Weights of a small GPT-style language model, trained from scratch on English Wikipedia.
Architecture: RMSNorm before each block, no biases in attention or MLP, untied embeddings, normalized queries and keys, capped logits.
Training: a variant of Adam for these matrices, 13743 steps.
MLP neurons of a small language model. Each row is named by its layer, matrix (up: input weights) and neuron, and shows model dimensions 32-223. Each number is 500 + 25 x the weight over its row's rms, rounded and kept within 0 to 999. Numbers have three digits each.
After each neuron's rows, "fires on" lists the tokens most often at its 100 highest values on Wikipedia text that the model never trained on; "fires in" lists the words (lower case) most often at its 100 highest values on Wikipedia text that the model never trained on.

L20.up340:488513497512468516528481526468484461513512513468500493509485520549470492517500498500549477532496525467495520487510485483502521490483454504518495520482466459462526501478472501501492497525540498501473466508478492511548525504464523505532516465576518512539479504509530469458489517490497501525453522535486473551499529505477495479522495463533479486565540482530533521503476477516516481531476487487515501488492503510497497472473521475455457480486475485466492522501533483480506498495541510524461467510484522499501499547513491506484507488483466493559531481509491500510489477479503530491
fires on: " It", " it", " which", " po", " show", "It"
fires in: "it", "which", "show", "poems"

L8.up913:526471470504545518524495527534534539505514534476511499453489508524445517537510479474523561543471492507474516497501472498486494518494492505473504495477527499508477513481493489530487489515489505489484548517464476492513545516508492505514481498458504495514524498512516440529488517501534462526490484512466502528515543493509492494508509493499487513523497500511479452493508515490507493515491505458526450543496500476533487527507515469526490503495483517538453568491457488533479495490443462489534524449476506522520504473477487482510506449423496495502541426498523506516485493449507505494
fires on: " to", " in", " for", " on", " To", " by"
fires in: "to", "in", "for", "on", "by", "as"

L8.up830:518468505531472535498508483508492505462511529526545530506484479514447518499470520498489520518430496480471458501459473472531511528515514514531520542492479500502463514485513518545489505483499453525490497502466406497540494518481479527525468492488517548481460476478516520486490444502547483458462480553506489506503475501503508535524472474545488539504466497468527504496517451501429509539515535482495522490505446491505520497482516454468478480491508474533548542490497491507476488506513528477471528498501537543487464493507473507491502475533476502500477522483482514524517485508495506467
fires on: " of", "art", " to", " after", " into", "ial"
fires in: "of", "quartet", "to", "after", "into"

L8.up653:488496489509496472548501468506482494493517465509523495438478502505447498540501471511505507487450490458500481485481459502495517509521528506525516550508527543522480497470464462491569513519492472495493505484499484499508556528508493500478469482463490560511441528512513505514475503524514477500466467539477453531471487486517527502500454497514444533531513482456486451478462512507466492480541503442531481473519497500511527496488501506505493489516495550493496485484473505512471487466507543517472523500520518477521493502528480493501541502493550474495548459531468489488517503486542514522
fires on: " In", " For", " As", " Under", " On"
fires in: "in", "for", "on", "as", "after"

L4.up951:476514541517481476466517456537537490494504531497465532511505493492476531494544470541482442518490478466494498545529481494486488520458459528506473483547491480501509458486499485495511477452503468489511448514566471517513461511471528502517506493508472493468519538517489474479484468431517472490505488534478481487496483498484500540495485476508454496467490518535536523483488498518513459547520498488545498503489512497545487463513525530509515515512510516557485482501481511498493487522546461488529530526486484501508509490511477484495482493470521499472510446522494475506496481488500526471
fires on: " by", " with", " in", " until", " to", "bon"
fires in: "with", "by", "in", "until", "to"

L6.up942:507514471467494550522462510516496492522504504538537476495529466542466529554535469504452527492466495510501527495499458494517481526527473475494484490501504507502449502463500507481534496525521452486512539493504473509556471522520504543509496483494486481495437483512537502482486501490474535498496449477454511528448532498522497492526483488501490526531524521510517481538511493507503506519444515510528516470519493497491514509477481498484463514468494483502472481514483439513486512538515499507476517513477511512517496467544572492494546539520487503489510525473469484463484519454493508453
fires on: " from", " of", " dis"
fires in: "from", "of", "with"

L15.up374:477533516524477517477490478476480468506512515513494515528483514486458496488500545484506533510503537479514461506522461448500506538509517497506499532539503500492527483446515477561508525495499497493507490483475479504527483525499496514455449462453461524470509490528502473555459449552510487484481481486522478496484530481483533534490495499490513510527470490490581478468508500442520497497510524460493489505516463508498519513511532489503496494470515511485477498447507505467500539470459516481498509495473506507516502467537450492484508517523520491461523540503495488529471516477530534503
fires on: " of", " near"
fires in: "of", "near"

L11.up393:488522511519500479540485498503515482523469496511460519508521484504463467513462532477520507501502503499482547520517446517478519521489493485497482528518529505533484512481520502539503509462489522471476505489450479515485510507459534542496493473505476484452488496501454500521501510509520520501447476476450504498431497467466498518496496485457471486530523474528517493489511495533466517501474511453543467482515498483559529523504503504480520502533503501515458486476460479490494546533524495524519496495427527539556502486558499507486529531509477520476510464503491495449484471468478484452
fires on: " of", " in", " from"
fires in: "of", "in", "from"

L8.up109:527495505457472487532511478506497510517458472500536551482457518524495489501432489558482531528500469506519495539537484487532506496499505525505487496520498478498455557488489472491477497499479501495513468545522514506553512474500488489534495478502487491522491465488458464523495533493577483509521517492507487545532521441506470490485475502508484534516481448504522490425509498489499465522461534513496490461459454472520494501480500493516489467532510531522490536494467472534510515493515530494459527502458499508539493504477480496506536499544470489499499431498499495531482508499539533484
fires on: " by", " that", " By", " following", " over"
fires in: "by", "that", "over", "following"

L15.up528:473484525510549493509475523479444507469512554491502489482498525492511488518473560484488507510508533537467530548521462488521492515481463479526482539508480497495447478467499490500510490536541535524517504471477484507539486526481503523498484485539468512491533448491473494487487477501505524532502486514475489489497531496520508522468481496482503510524517517553508485502515502487474507497517484487513487533503433501491487521492475479494528483536497492529492551508464430511496527493514497530493524498467432518472491517475494450498517553546468513490494521494489481504485484454505530428
fires on: " of", " by", " War", "vi", "ila"
fires in: "of", "by", "war"

L15.up222:435482504533523548509505549556526506536505473482526474520498474536494484524468468484462491519507503457516499504487474499533458510514484514507515502530463493478480475490528471484503496501535493494471455504490484504472476478488518514540488497468464497511476514543512504492490545509502497463481517494470487512484495508519461531470520486465457509506505479517506521461516512439510525500471514505500517526459473493503528481486534504483495510518484489500453476516455462499517486513555523485496475489459508546480480518548507489480502458473516501495530468481504487450457545541523488477
fires on: " from", " to", " at", " into", " the", " over"
fires in: "from", "to", "at", "into", "the", "over"

L11.up784:487495482487481497535475495486478546496517477469524502485470524489484521478471459485534542494468478499523542505499486530517474488471512520499521522465486498494475510478474489468482485448487525505518467504537495515508500523467490552479494501485475531538502498504484515544486493527548493484513515507484483517476526484488472496472450517462470499532491535506496507510502447492499467534491493479507476555476494463529501477497556502488503506498473493509493528534524476508507456461487492541481442476483445508490509483489528462508519496461530542501537468521467484517509484485483520460
fires on: " which", " that", " who"
fires in: "which", "that", "who"

L15.up106:466489475553464519501526520513451515520497494529467512477515503494454494514488513492530547547515441473522488467531490479484508525530503520493495464502485473510524521503547498503477510488521471527470544477488501475530502492509473520544502502508538502526514481472516509516498511489525459479483518484458452473442488483527498485538520484481483495500480490530519514476515495526541492511499514492532503488462473512495463514495487505458513472489457498536502491484491494472525574486478540484485535462471511512475456528534510506478528521471457529480525508462542498510491536522508479494
fires on: " the", " each", " his", " eight", " one", " an"
fires in: "the", "each", "his", "eight", "one", "an"

L8.up748:549489477535491477526470533480465551462490511531533450533542487454492442499486480479476538553490503515498492477485488467517502521465513495468487501495565513522462496484514491492516505479522507494474490451508505514531484498465505557482486476509496481513514481512494451497494478508547495554506434491447552491469506477512518465488524510528549497487478511485522513524527533456528491529456523456463480490511463512536540496525511495451508497518486516503495435519516502501521583494504509544500496494480500506514466505541521499493506497491501522482515494471481480503496526513516500517
fires on: " of", " from", " known"
fires in: "of", "from", "known"

L4.up92:495508513500481485482455477526546491487495512506484480541483541491504486499510550529504479540528508470533488554496514506556479532477444496487471494508516497527567500473540487512514509486492494459504559506531465496452489549527510512528456507496540552496491493506457519540454477448511472523518446523506479528511491487515541470509506489509500452485508480501526498472460508523492466495502516472537504459511497503524501498517509489520508500527496526548544443477488489486485524469451548526515519454479502488529493510510524528500482521467496514496481496510482482476454509465500516491
fires on: " state", " major", " government", " Duke", " court", " assistant"
fires in: "state", "major", "duke", "government", "assistant"

L20.up16:442473462539520482482499470514478488490541546516492483500490500542477492486459514466523472497526476478476512481505501485471492563467462505488530535504486513508495567521535500492505493512502507499489533493485479488481487487456470574489500521483516487543526487499515502501525493477496500464448496475482510471465521485512486481494501502464521511500501537540490495498494475472504521496479479513535479516467510501517488524497492442482537510497461517516521507468505500540488560533483503552465531482493465529519494451519556510476484496482508550503545516508511469520478502547523513506
fires on: " a", "A", " A", " E"
fires in: "a", "aidan"

L6.up492:502479522512493478462456481497535500475490512486507537485448450492476501533521526506524523474461514505513488473482498479495488470479483489509491552494484516491491502453493484511513446469470469525573479520459494525492500474510501471481474526530485490527491511545459539478515507513487456514553503482490479522512485432545482526486517485476466501505500556482599525509511520462498451513491516490505524483520440483511544494474516541506529527490517477522462524501497483503493502491506514521468509485470511492531508499500511488469462533459514485465506510511530513479493489510488534455
fires on: " with", " when", " who", " by", " on"
fires in: "with", "when", "who", "by", "on"

L8.up4:481482518535493474487484502510494524458482491510529479502504485527475482546505480494493486535462488481468524508484512463558516537496483512524485547471451493505437532460512492519482497487540454551471461461493497484484489450510522506493480531490502518499474555511487513490503481497507550498514502499445471484500523470521503531472468519482471496493491544464515500539489494453492450508505500496533517505535474511535515495467497517556506484535493507487543526505460462530478502509557522462475518506520499502525509449503539511503512473500534495490500528490504474481511499485501498499
fires on: " from", " to", " of", " with", " for", "ly"
fires in: "from", "to", "of", "with", "for"

L21.up78:489465468494499483466479525527472563531491492481510478531492513491501478517488495504506562534468550460500456507498525500496525458520483533484472481494517474470518491485553467518507534454500494503497554519483468514499527500483499485493473537483504527523482498472558497511463520510477471505514485509485518524497491474541463505490494454472509514522475500510494495459473484509450496501508558508458510501489502499524487477518537497466483511512533514482519536463490539480509482495520509452457547515484477505465536514549512493516468519531516465508473516502473497493493507543463459477
fires on: " to", " would", " will", " should", " can"
fires in: "to", "would", "will", "should", "can"

L4.up1009:532521516472532479517529489516482550485494513512520490452478518481548491526474479457505503559469486481512527487510484483563496519493487537519503508511505461512493484501478501511486526504515510516489513509550429490491506524535522511491498517501508528496490500531460440535476490500503519493530513520508453486474514472497506524494467506496528515506496500533505464522474476458479479474494482506547485495467480480552542458509494489461505462537485491489526534500477505448515480505514517448504449470476510523490504483521492507523500481480489530502492507449494486491497475519500536534
fires on: " between", " both", " against", "ly", " that", " either"
fires in: "between", "both", "against", "that", "either"

L11.up113:502534496496485471508468491496498527459548480469542445513512500513504520548492524463525554500528487496494495501494460480487492574509473469518540536462494516525492479523529482468497479500573520500511478476479483514541488519496508480501470508508560527542493527506529497522507531501465509565485462501466505534453509492494497507541525453478492518494479504524522496504506515525508491503487500443489542493513483508494493499500518495481517472505497504516508494509458492488492520508494521484500492488507503538530464461546520487479510485539479459507514522466484471515478487512466452493
fires on: " of", " from", " with"
fires in: "of", "from", "with"

L8.up948:512521511554479450494482534465525518492533513461476490491487482514508543537502486489524507480546511508455506501483471445508467502480463517481480503481501509506497502457498506498499472466494500463488480433477505502484499487477469491529483531483540509505499520496513514506497480509518528500487497475441512502472486473551507493436522506459529517516496521489543487490492503526521501483487463473546534540518493493497483515494470479514473518488529511474499525461480495510508520568488483503510549484466468476547501513484538490498455500499454524492551503512566485463496508469513507493
fires on: " with", " by", "ist", " when", " of", " for"
fires in: "with", "by", "when", "of", "bacteriologist", "for"

L22.up759:518467507501519497505523531484463534515473516470526493458482496500483512499472520509493513520489472469513485472513546483473506516493465549506493489500515460491466529468494479522496552478503468470498480506501497515525491517456517474540505526516503502486511545511533483482444495531514491501551523522511507475495555494480525535525487491553512474523556524485493491515438458519501527516452505481492438489511507439459518480517521451515483499505510453471507478513496481517544505496564503486526473516505482505538467483487507521533488499491478480505549467497482485542503520469482459499
fires on: " I", "I", "We", " We", " You", " ha"
fires in: "i", "we", "you"

L11.up861:505498497506513526505489472522497483509495479474493541471488462536475499497514507489531513507472496473549502445503509509506477483517506476471506531489523468500505507509506512503502468469502473491499489485479477504501482540512520541481481545476464525505452476519473494494524459508499449485500542471463488560513519475486434470461500512525528457533500478509510472481510494466495473547510504499516538464457501504517490491476582500480547537503523502524535475530521462533484507487533570525503483484523554485496466492531515496492538514523496474496534497497540472506510505497506470439
fires on: " the", "s", "t", " an", " all", "ska"
fires in: "the", "saskatchewan", "s", "an", "all", "kazakhstan"

L8.up566:543529472493511494506526532529489526490548499502485516489502479453493488478474511478475454491490502470522482492541490503466470493474496551535518482510519475470478533495484492506505491505498494546472528516492500477513525490525513508508485461518518532549471504509494504540472522492451522472510479502505515519491511488520477464533513476542453467503535513515506548516515512475536490495521503470505484535492448471531529519481512542480520487507499458490511472474536500468500505534487516494509518494503455528521493493504498499496510474452499500490494511486486487484438497471486531540
fires on: " The", " these", " this", " construction", " creating", " that"
fires in: "the", "these", "this", "construction", "creating", "that"

L15.up603:482506520511469483448500502488447495501476510466516500499503540514506517490501481493520485509487494517491519542514556553508505495440456522517464467492500469475484537459449500476487501490511464450474455477460501528514508492495494546459494518476510520502501465454517464513448536502511524519498542522523473456484541464481484510476430501445525554549510523510510481501475483520448483545490471479515462509504462485515500493518492516490493488501459455520485536499510474519546460513542528499483475496517479522510465522490517481465489563514499508491499509517490500489516475520519516481
fires on: " that", " who", " it", " which"
fires in: "that", "who", "it", "which"

L15.up242:480446476554455468435465498516471524487518525499486496468482494556472515518496513489480486552475493494550482538507517510469488522477470512477503513526458509479462506456497466480496512496491511497485511526466494474520503494467496497505548466464510475527450499491467486488450529487495497462500480504494460505496543496489493495501529497524512461543509523513499506513515492526494527484548483483540465498528482532507447486475517492481546484510490492540511474506513502498498484497491506562465531502486507536503462498530512515507506462471467492506490479460530494565507458511511487466
fires on: " She", " she", " he", " He", " It", " it"
fires in: "she", "he", "it", "has"

L8.up724:512518505515483466472459504488488456489545491471449535488525473484510495533517482539499517533445505493517436483497501487446482549520504488495515508445522509515548471464498493539474491501472478470490465482492475537474452471551527530515487494439540502540515504562503493539491511509467498472529494504472446471487484481506568500514493467509538486515473510483547504480503497496507473540542521492536509480516500480492500521460507526466515505509512503536509487470491487469486527490472518477491492471472500454520542499485507514495501495500458527504550531490541518472497495524500525508
fires on: " by", " with"
fires in: "by", "with"

L22.up319:487463525502479512523503497512488477498503501512482484496494499467492484528516530466502519469494461471473486529505482543484515525484504484498524479480547536553536495437538495501483501496535495478526506482488479512467500485501570499523453532470489502501492512474542487504476559533516482517468504546490457581494507452521553519489499503449461517504539476536495503467531529492509459475498498459527496517511431507542471471505497487460474499503500476505479524476460519487516474532505527521469466470504509473500496506508491460464454499521504474441561516493494536500514503519517479495
fires on: " in", " In", " on", " with", " at", " of"
fires in: "in", "on", "with", "inhibition", "at", "of"

L11.up716:509486479505564512487519507489503499534470490520496516489481506537509507520490483495532500562490523531488477503496482513519517544458469535495449498533544507490476487478522492477503482495515492548522576461488480502499534523454529512516533495495495490479489495503467507456487498522510472485500463503466442491490485486509512512433474499454512539519540491488534511461465490498453472502523508494553521473515431520514457522495528496487470512530499500540450510468469449512530500512491483499515485512487446528494490465536517526507503525500511495509466496497498462498497489505463489486
fires on: " to", " as", " a", " no", " will"
fires in: "to", "will", "a", "no"

L6.up829:525476494518477457522510516486474564446514516523483480495536499515513498553458507454504504523480491484504489485512477509498507442501471499507516540518456506511547491504483496530505464483490524519489500447520474508492437496544499520495511498467536497537483512520531457518498528490518479449491503547479521493488490501503520498532525496517549498496433528507467474504498508486506495510505500515546476502513500513517517510483522516484516483518482489519454479502525469468449526499507542476522530458451492453508487523497468481534508513527482521501533517474516499476505516499502505520
fires on: " by", "uc", "ed"
fires in: "by"

L11.up616:441512484500492521494489487472490493489534545511539503489494498485477462558502485523478536491495523498498491496501513510501494527483482498466477480496520527499459540484542493500482495488554511504511467473533497507529489481477513489525493488478517524475474469483489487484493541523503531517540440507485507559452541510491540494456484497545581495492522503526528528521499508445474502476478498504498485469505433523496515518478538510513494520514494495537481537506496507521532494486448527546533468487472501542526460517509518465537484550487486525496506491459477485491500511466491497508
fires on: " of", " Got"
fires in: "of", "got"

L8.up14:553465478505527508535449525478459516464481488483486507479503496547458461499493511477463526476501487487538523519523522521499487506473490512485551535500484479476539509478490493485489512518508475475489515484497496473571495481506461516500470466431499526521501470491481465532507519529484476492485499501481524493516499492521481505507454545523517522521510488531487479501444471529478489480480474500548500479498440510519522493462526469504508508485521477518484540519492494497506553510528562530508484477468440539504499489528517520507521515508488490491509485461518454526467469517521476488
fires on: " and", " it", " that", " they", " he", " to"
fires in: "and", "it", "that", "they", "he", "to"

L15.up809:509426465535522488497473445515449515457550472519469535475521488530486510509483524541485490486505512525506464499477498489479496491501483491497524571492476502535527543488515510509490459489561480501487494464509475479502506486494492506501504516481506513493488492529503505497507514487519492495510467532494432547486470498514531484495519517494539463475499497482545525500514480502481502475514501492540524499467519489525458460454552485491486497514527499519491481500473510492510456496489517491496518507517505536531450451509510486469483492495471478485508498516545489558484516566499470468
fires on: " of", " the", "h", "year", " an", "ical"
fires in: "of", "the", "month", "year", "an", "a"

L8.up252:482541527497524509541539517547469497521509433496485465460525483508479495525497498501501476587499497504503506497513513478490520535514468496476532570465522516518517491510492488489518491432528498514494497495475521483519513498568506516525495470518520503500475521508498480493463508516518488486475452496486489471425475512542483476500550524488505502516483516500517441535512500492551517481493493516518451485513478494514546533461503484458508472508487523495500494478484504510498492532510505490475480493463488484443493491505547510527547500533453531502533501470506503479476513485488561459
fires on: " from", " by", " of", " non"
fires in: "from", "by", "of", "non"

L15.up842:507492460460515502460480511479485544501531533462499519451497455516508464530472497508515502534489508473488510516491506528502489486520465493489524492507513486507505470490498513507488504432490476535493488517474463492473535511518534550480419507544485577512508514490476510493424496489513534474490497488508495507488505469544516523479509470436472516487533513514468501493436459524474475492488488496497481500525493525543487521521514499477472493487492488512464490428451514484496501481508506471495500472497476547496476541519499499485484537494523496477533506482467500469508489525488459499
fires on: " to", " would", " may", " could", " will", " can"
fires in: "to", "would", "could", "may", "will", "can"

L8.up469:523504555481503506499491459516540505525495504499518545513553514493475505478507474508524467538459469544552464479481500515506453490502480492502478511494492503474492516526490498524526488501485522452532460524512496510476501470462560473496520481507476481517500473523486520499500503514477505490483513505477516519539498467549476519483511458505499502503483547498533528482516500482530433484506507484495530542471501483510502455491545491490526498526516485566495509530521468481438486457483492504473469486487515514484526482543521503479486501499488516468491495541511501504481431522484514458
fires on: " on", " with", "no", " under"
fires in: "on", "with", "under"

L11.up581:539469454533496488458492481554480522500478531493488490461513506522511473551512509498484501525515478482469503506489492460436505513457479536464494491477542478475500496471512464511497521470504485519512526528540482513476532500425512491501430518498517497498487518497523501458507448485540456485511511544466439491473479528533497456525467477504510510504510494456487471505508477493492488513526509531513520495512507494491463527468510476458476496505521511497509491495509507474488511525479499501508501504485497482476456498509545537478449472462506499504503480492570471498473517524555454504
fires on: " to", " a", " an", " cannot", " one"
fires in: "to", "a", "an", "cannot", "one"

L8.up814:457469496518542473520497524507486508484468480486526513510473480483487520544474490504499511496509520507491500512479480484514502501520479527494537520432537485486484490512488473420538492513556521516493481464476482508510469524475507498490494491473555527497501493494505486537498487471441526544471519510499512511522480512499496472464502503527507593521490524503569536506491476461468494512468501468526502472546489485497487487486510472460471524502490492532459490486464472530501537469494479512444525505510497531522491483559495483498513466478516498497523507479504489503511506510502496527
fires on: " of", " few", " week"
fires in: "of", "few"

L15.up598:528476504499514527456512482492523538477544526489478517471495487528512488522519443489521511500470520475503497479489523568538495530459476525490479481521521479469504488511454499483466484477520484536464510470530479519504506496471516508497545493493517536532453490550491512478469490534517533498488511515484511474481493479504523495524462504463473475479480479503493515494480477487488523572467468521516464494442483449541520497500495499512494469559512458534503551481504535489524479547485501486476471422500505503471506535521463545493491527490506517501530472498510481476487461452501524495
fires on: " as", " where", " when", "As", " so", " which"
fires in: "as", "where", "when", "which"

L8.up926:491518474524494505463534504495462508481501490517536508536486547515457483497536516470528529497485555502505524470504458501479478530501524503504467502498531486525453500509499490533477500499500514499503556465483484496546508505472514484537476490478514524498504447497516516553485545509509486508503492550506455541498527478509488473544515450495509554536546510513564504481521488492504498540480510493475508520464497482534501495490485519499523536565525488503501496511474495491437511517438516505525489489513495500526468512456481500510474460484453491492510512493522479528499542492509534475
fires on: " of", "ing"
fires in: "of"

L8.up684:497504480484524490455489480544497515536489506532535461500493496508518507513513505473468476521456494513531526548500459483497477523518509528475469512491486480497522482461519501508504505516510481531465484496544499510514488497477494503501510495522494485507500481478479460432517511491502507506464458538479470527534514463498513497514480503444485528498534525488494483511503517508460485518470489523500490500510456508522478463478521535508530466553513482543511492489477459504521489519543486504504540465457489497520492484453528501493515520550506486484478497489556469516465509438493520493
fires on: " at", " by", " for", " to", "At", " of"
fires in: "at", "by", "for", "to", "of"

L15.up694:507498492513546494521437521541474507466489522494511506503511477511521488539474531481443504559455457485512474500520460538498541498523494490494497486546494516547502491470531480451487486492528494545522492486526482490520525491464540498504501495506479517498485529509484448482437503508475494517484496500543476522491489465521522542495492491457468516507492505466497472486489503489465513493517483496513485480516515495558492475494513489491459493463476494561500485500484491504501510483528491519433494484481506492463494482544555480474480505483486474494490531469514471487501525536503487502
fires on: " to", " in", " into"
fires in: "to", "in", "into"

L6.up466:507560509499477460478493528437468522505530559495491502497490538503524489552497492493534466557472502508509476516517486478485490536469480498503516558503514464489522563512513494504552474500474516538516520451515471517492506458455517545492455538493495485552515510497496508496506475478471477515500469494488459509474504515500485491510503457492502491506513517512516496485530476503506431509548491523492507498551505516497446502502511492467536504493498470500491501454521448477473525491473444488508549499490500483516472506504506481487486472485525528486486503495501492529504493489538483460
fires on: " a", " an"
fires in: "a", "an"

L22.up613:523487518503515512509485548510483556492506530467515517514497501512470503506438491506521504505498508482504512474512526514482504529475448530514439478489562521476465563493522495502470511497481500519507490527522488507532547465477552507481501487510476517466496451484549478505497507517485515447507487528525506467523500505492489507494472444515524552505507487478495477498442463517497522479474521471486493491508484460542489487502534457494471517497493480502513477461489520523523489487516507507518496528484438510521447505505515485518503499497516457547516529475471480487515489475506523471
fires on: "ve", "I", " I", "We", " to", " You"
fires in: "ve", "i", "we", "you", "to"

L15.up260:543500509520493467523489492542512480501493495485520496511527499504487491524485476511448502497516503482513510519490454521494498502450516497513550510479480502508505494478506480519515512509485496528522489501484492502512514523460497488479504454455495503488514448475500490527474517537486493466475486528506470550474503462519531530488504484466486521506535493522496505445500511470495494521504499511492470487500490469537530489475470435454488469523478519532485476476493534477480480504492518532521471484459487492453480477520516450475507508493501545498564531451474467488496565525461509505
fires on: " on", " in", " of"
fires in: "on", "in", "of", "into", "near", "from"

L6.up339:547503500509516512474485475495508524514494520465496483492522500509451524494493563480553472529488498483455488461498456490495497518516476538467484485524483542507467508554511468484527471475510507464512505489481488505516506486470515457477488540476498492481469527484515500477469505487504481506476506473507504500507534496490462511484523520494467522529492488509483526462513530486538436543503504456490497484484456494552504422479546493463486539492490510552468523494486511511504493543544486533533505517503510506556500473489509477470492508505443467526540491491522513448512487507515480487
fires on: " with", " With", "ub", " At"
fires in: "with", "at", "in", "subset"

L8.up273:498503535507546514461528478533498499479499487472501529539497517519523507504505506496542455504497487468521490513499470488520503496506437478501554507481531495488514513463504496536517456490528520482492521517524480504468489495504520494475511561479504502518519465482505511506503507498508508491525534500528508461461527491534445470525515478498486505534502510503528541510507513430508410516524504478456492478537505510517498498482477485492539493496476492519564450534496487525510504509509544552502529462493506510480493479501528511484501460501471536484517480488500529482472525532481496490
fires on: " the", " a", " an"
fires in: "the", "a", "an"

L11.up932:495466506482465483472507502513526485472541529458489509522507515467489502520504500548528485496483515489537483485502517519513501536482441459519511502460507507480471515527467492493504473498528529493514515474470495534481483468465518484515482484467509510504461465504493500518448479499493503562465500476499427485515519496477515507502460472504492483498471539541515459471504521463489493504446531465486451520538509524518505482518519525489558552505476461514510514507451483538497556489524516542456473476487476529505465510498492522484481478518495505481501526516508512465439468527487506489
fires on: " of", "tar", " San", "ya", " 5"
fires in: "of", "uttarakhand", "san", "5"

L15.up823:506520512533500455462523490530498522465530499528463508502548483482490463535504482501540498519508457501519521525513485507528481494485487524481486505540505451471493537491533486481499480489472511500506491520492478482520453473491512532521491508510494496551477486475494508576498473515468521486497484496491469497513517481516497501478529501472490522522491540528531516488514509498512486550471501510485490449444505522501474484483500524502508508496509498547459492482488498496540537505487523476497476531497500569517498496504518507480546533442454507476512483492507472470435498485470534496
fires on: " his", " this", " the", " that"
fires in: "his", "this", "the", "that"